From a checkpoint of a small transformer trained on Wikipedia: 4 heads of 96 (1 for keys and values).
MLP neurons of a small language model. Each row is named by its layer, matrix (down: output weights) and neuron, and shows model dimensions 256-383. Each number is 500 + 25 x the weight over its row's rms, rounded and kept within 0 to 999. Numbers have three digits each. A neuron's up and down rows have the sign that makes its largest values positive.
A block is one neuron, or neurons of one layer that tend to fire together. After each block is what it responds to, as a language model described it from the Wikipedia text at the highest values.

L3.down294:508512464512465470511502497510495514503535537521487492518510521480501494473493483499521529503503513479518462542535504478471554499479456524471510514482521545480519538513517476531477470476515517523487505509509473485532502486490497493460471504489497516484519513507486440453471504485497479475552509488482489505488503538524490469493504518458515558497541474540494458499471466506501520532515
L3.down468:488563466490507554504496483445500504520498464535487474481491549517522481493502467540499525546515527472479504486526537499492482487493476457488494520471531476510498558475481516520492512500483482505505503546466539502514539524532562497512475470521479514508508519528491464531516502509466506488531508498534509529478552527473501577473527479495487442476519512476501504458468498488532533472477
L3.down491:549505517483557527512496488519484509526542455550486503519453546485478494491493517524508532473501511475510523522504502465531498543483518470520496452486501503487443514497455485495484504509501492502492463553530467509505471514526510496490539470504463547536490410487491503476511472491495412473496537496513509495524479514539470479507466530501515539508465503460485531453523514484508533512496
L3.down613:517536458501482470508498504513489549499533469569519523524472502449530485480517485521528485498429534489494525485499509530484475537473515507521518490476490488527500522494522487544489522471518464532552461505540532524556498502454467518466517477480513522477470492503532561473508522489522495493519505437511493485529468484540529486488508488511473537505485557531509486520487512507490522507522
L3.down628:485533523499510475495473488484479531479497468509466509448504493504480498499536513521496519495499504516466487472488526461473513488461506480537495515482496520488497502452476487519499479535486508528525523506471464486483504511472518478461515466521452499489543488471497498505536516539509486447484509518501525509511508548512493521480494503494460503499540454493558486494484499507515474530477
L3.down632:525524507550496528492493453448491504565515489477489492488500508452493482453493536511487521479472492512430516475556480453474479507493478507536450480450507508509515506517504489471524531499462531523499511510495551471494473519487504447516493543495511516518474504469503502508511504546490448504498522516463533511530507518505494481482514495502447475539538514483501517518472501523505496493480
L3.down739:504547521518504487529476577505471544527487501526513484502487491475494520503527480463545467486500542534514530518536524499521474513515490481528479515477484462541512541459495466494491491492505492511504448511513509471493495483494476481497540508498530507499470478551471476523514528514455498460453503495494496524458497495522500495511500477511503451509504516485507522472478478465488511516466
L3.down759:495541490492499528491477517490496482522498498497505465541492478503486498491551549511442562505492535521525520508519474481480489478511481489473494510509514463540512490473471507492445512485458528514462506505484513472474511494532494452498491496497481490502484447470511477510513551521477478486521498515521462497524526547526476555507523479507434505488487477488480490484494505490474531500528
Article and make, as

L5.down331:522490513543465531487511478481500470515504510491515465519512524477466529486512541504520487527511485485532516530467463486494501499512458483504501517481538549460454504559505522554501488479490499491471491509470547485452504473498515537488448479488476512505485515490448517516511538519495472509496518498517521511510522489506502549485449543528476454519425507529504486522501574452511475498480
L5.down359:476515463509503494483512491525533506524512488498547519519533496522466507494550519460553487481513540517478519510511492504485526494535490479520464462486489496476492490525523506468515501523503488490478513540475518505522505496517485527513542504512504489491481456484553525463562423568495507545493516538474501494465498490547491495501496496498518493495491460469533460557521487475512510496498
L5.down534:515480534521512508492494482512520511478538482520470514493561506492530526500478490540527515496495529517474557490467485482497491497496481525513457501507590516544481511472508480484511493456461475474516492517472537523478534523490495512560519544499471487479523490540474537509519491547504492482510466456473490509508511494530524489495506527515524524446475494493451487537498524469506528473469
L5.down657:478532464514510497515442476506503494497506509509513511518454512476506538470523491473536465483530553502485482509500489525455505533514528497485511477496547486497531536477471508523500483499448520473503479491491516497476468440532504470527481500473529512489500486474463545443506515549516516519508461478457439531540526506567544475515521454505496489473482464492508541496469452507495533444459
Partitive "of" and headings

L3.down49:496463494527499519497478507490504481468487524491495506493468482533511534511520529505439515501509502467506527529500500450512503503467506516510472524502507469515479492500474478488460497497492540503483476513494506489497511508529564563470487495519552512502500481514518493488490475505508472488486550497512474492444499512481479488532473494539467541457484496490497524494509510531474528475482
L3.down59:493524482507434531480530515454527474505501496525496532523546489556506481537496520490462505487473540434471524509472525547483482495509536485536486452526471516512489526512475527519519486502516496475546435504506520489474525498519484502513505530473463521469487463498520483525512550550529536522562517508487494563521542482478515483485469550475497484500549465461493503494525512469476513494480
L3.down421:475486512509496493477565477498497495468532515514502510495463489484526512512463481519485498491493489485502457505448531464478483504516459572496460486508514482487507507523544452454468492474469447469485492507542500510510495498508504509525494533464520482455498479494487524476531536470462477523507480479503499491540485481492501532517478481517473519493480484462472480501501484495498466470450
L3.down476:469510519524533492537542486541501520490475492540546499488463480520452465560490535512540478482476517509508493463515528504527456515488540523501512520506536490500509477516523505523512520519504507535485485492464472520532512527471553475482526530515482505488469486526520512470480496476537493532438540528568482492464463514487529516496486485500549464503514490483505512509445486502472541483480
L3.down505:517507541515547494479521458519472514502533546500519498479525502511483511493484431496484515493471539486485502465460498512474509482458479522453521527507545497503528473494562524523507516497488519502518544517494528493506502528504539493483479494479485509507507471533445523459512509508451482506503469486525531483491530503485542466473469487550503513475482563453498482472498467508520478492518
L3.down635:536449470483457493508501515535500489501484533495491522544519471544505509508518472459518521485506487494484509497509492498503470488488452504513496504507502534526490519497465486547510482479515504509518461493525488472468435467530487507472501501502498517454522463527506544493514473493542477516495559496480503477535496501514529547491449503485497519508457514486486505499526500476515449509467
L3.down700:498511520554470524505496510521501494505514521510535507484484481473475509498531495479530471548513557490504505508504492466524516514495526496540496505492540516472509512501508503513534531522562504518534484510484507511491510474494486466519499505507500499447500539436505514507500486475519507522534498494489498539505512508457518457511534501463478473506501494540481483553514484485496476460543
L3.down764:523531514479506490498502536555497561528474463505477482523452498520503508459525486470480482480478544521484492507497471488512481490501505525472478519512499515500510502489542530530486538445498488513528508511463527460501525507489513461485508541502489525514536511537486524461551510506491506486500474510521491556495533492468491550516472525531474507505537536547473487452509483505519484448469
"One of" partitive

L5.down58:472525494459493477522508546478517528535463526533474500493496485516510505476524504475474498534487454507515529482499504515488516520497502499497542476496540492499506466468474512517513482480468493520472527465515495483502532491486556508493525522515545481505495497496469533515473525549495501496446493501480485520505512495481501514493547446556475526515481476492463524473529499466514496540494
L5.down218:514529521470497482533551493468539491474427504495530488521505456492508470480498458467468506489489525525497526533530482466538519533551513477570498486523495497532489472464482510465483494504497544480503463506488496472536528524520497490497510517485494482491518465551568459531502504492538486525527495511487514490471540476563517471494485461490499494536461510520493509501499498491478490529507
L5.down381:483468474486528527491531488529541542449474484524485470525514456512516445493525533474498474518480550515492564555499508507490502532541452481505529480492520544496512491458505525535462492502487466497511499491484479506490502514456497497507530484475519497490553502507486478484499521490451493486489496516523532539506462481544489505544477538503492517475492466546466546522479570473502506506506
L5.down586:529531485501493465457444478551445486516509459542474451490474513489487483533468481509500517483498502508525512496501497496541510517502448480495499506501519496516469485489545488497553492508496518459501496515475510458541528521477527516543475459525514483470481485513529479497496536517478503475404532503509520499500511503409513522485519502478494533445475509529502474489537489533475476470542
Role-introducing "as"

L7.down461:482495481504476509462517544518504525510513483503480474496537530529490504487508495486548501526542490507440541531512518487481519510510531509539522523522550474553487493492423530476506451547528539469518461478510545512501489485476505529519524558485427534490481495541496494492504527509539525525458461522508522517492489517525462460525528481517491508501481475515508513486501545489517525551503
L7.down556:474500475520524484524535467455517501483516484518517470474523478501540543491424472469507528473481510463451502520478529552512547511515470508495515527532497493498490485511499471544522500487545464518512467501480524454476517521482514475506538541492490537467551501471454499555487500551491529514515531472440431488512531487506459491500510461477466476487502483545477524530510544438504471490470
Wiki structural markup

L7.down476:519512478478497492502531502505499506480512508486475499507498495488510500512489467470489475505484520444467503507485486536511520487494475527495430517491541468527503458427478495482505504495472500503483456524478517520470493526510520441534487537489516569484466491518510504493471486516491501518482519490484453526447501540486495498501546498498483532484456482479506532511511498512519522498498
L7.down698:486515491473479497500464517516513515510542517484478505499506505486518478470489520485488513503514511472508531516475508461505493505500496494495504484503521497505490484503457464486521440500489499480488544534457576503499502506476488542525445539513537496496514488463504502507520484563520523465512453536508500520510472510519520513507462484448504483498510474500477542507517474475469528533481
Article and list separators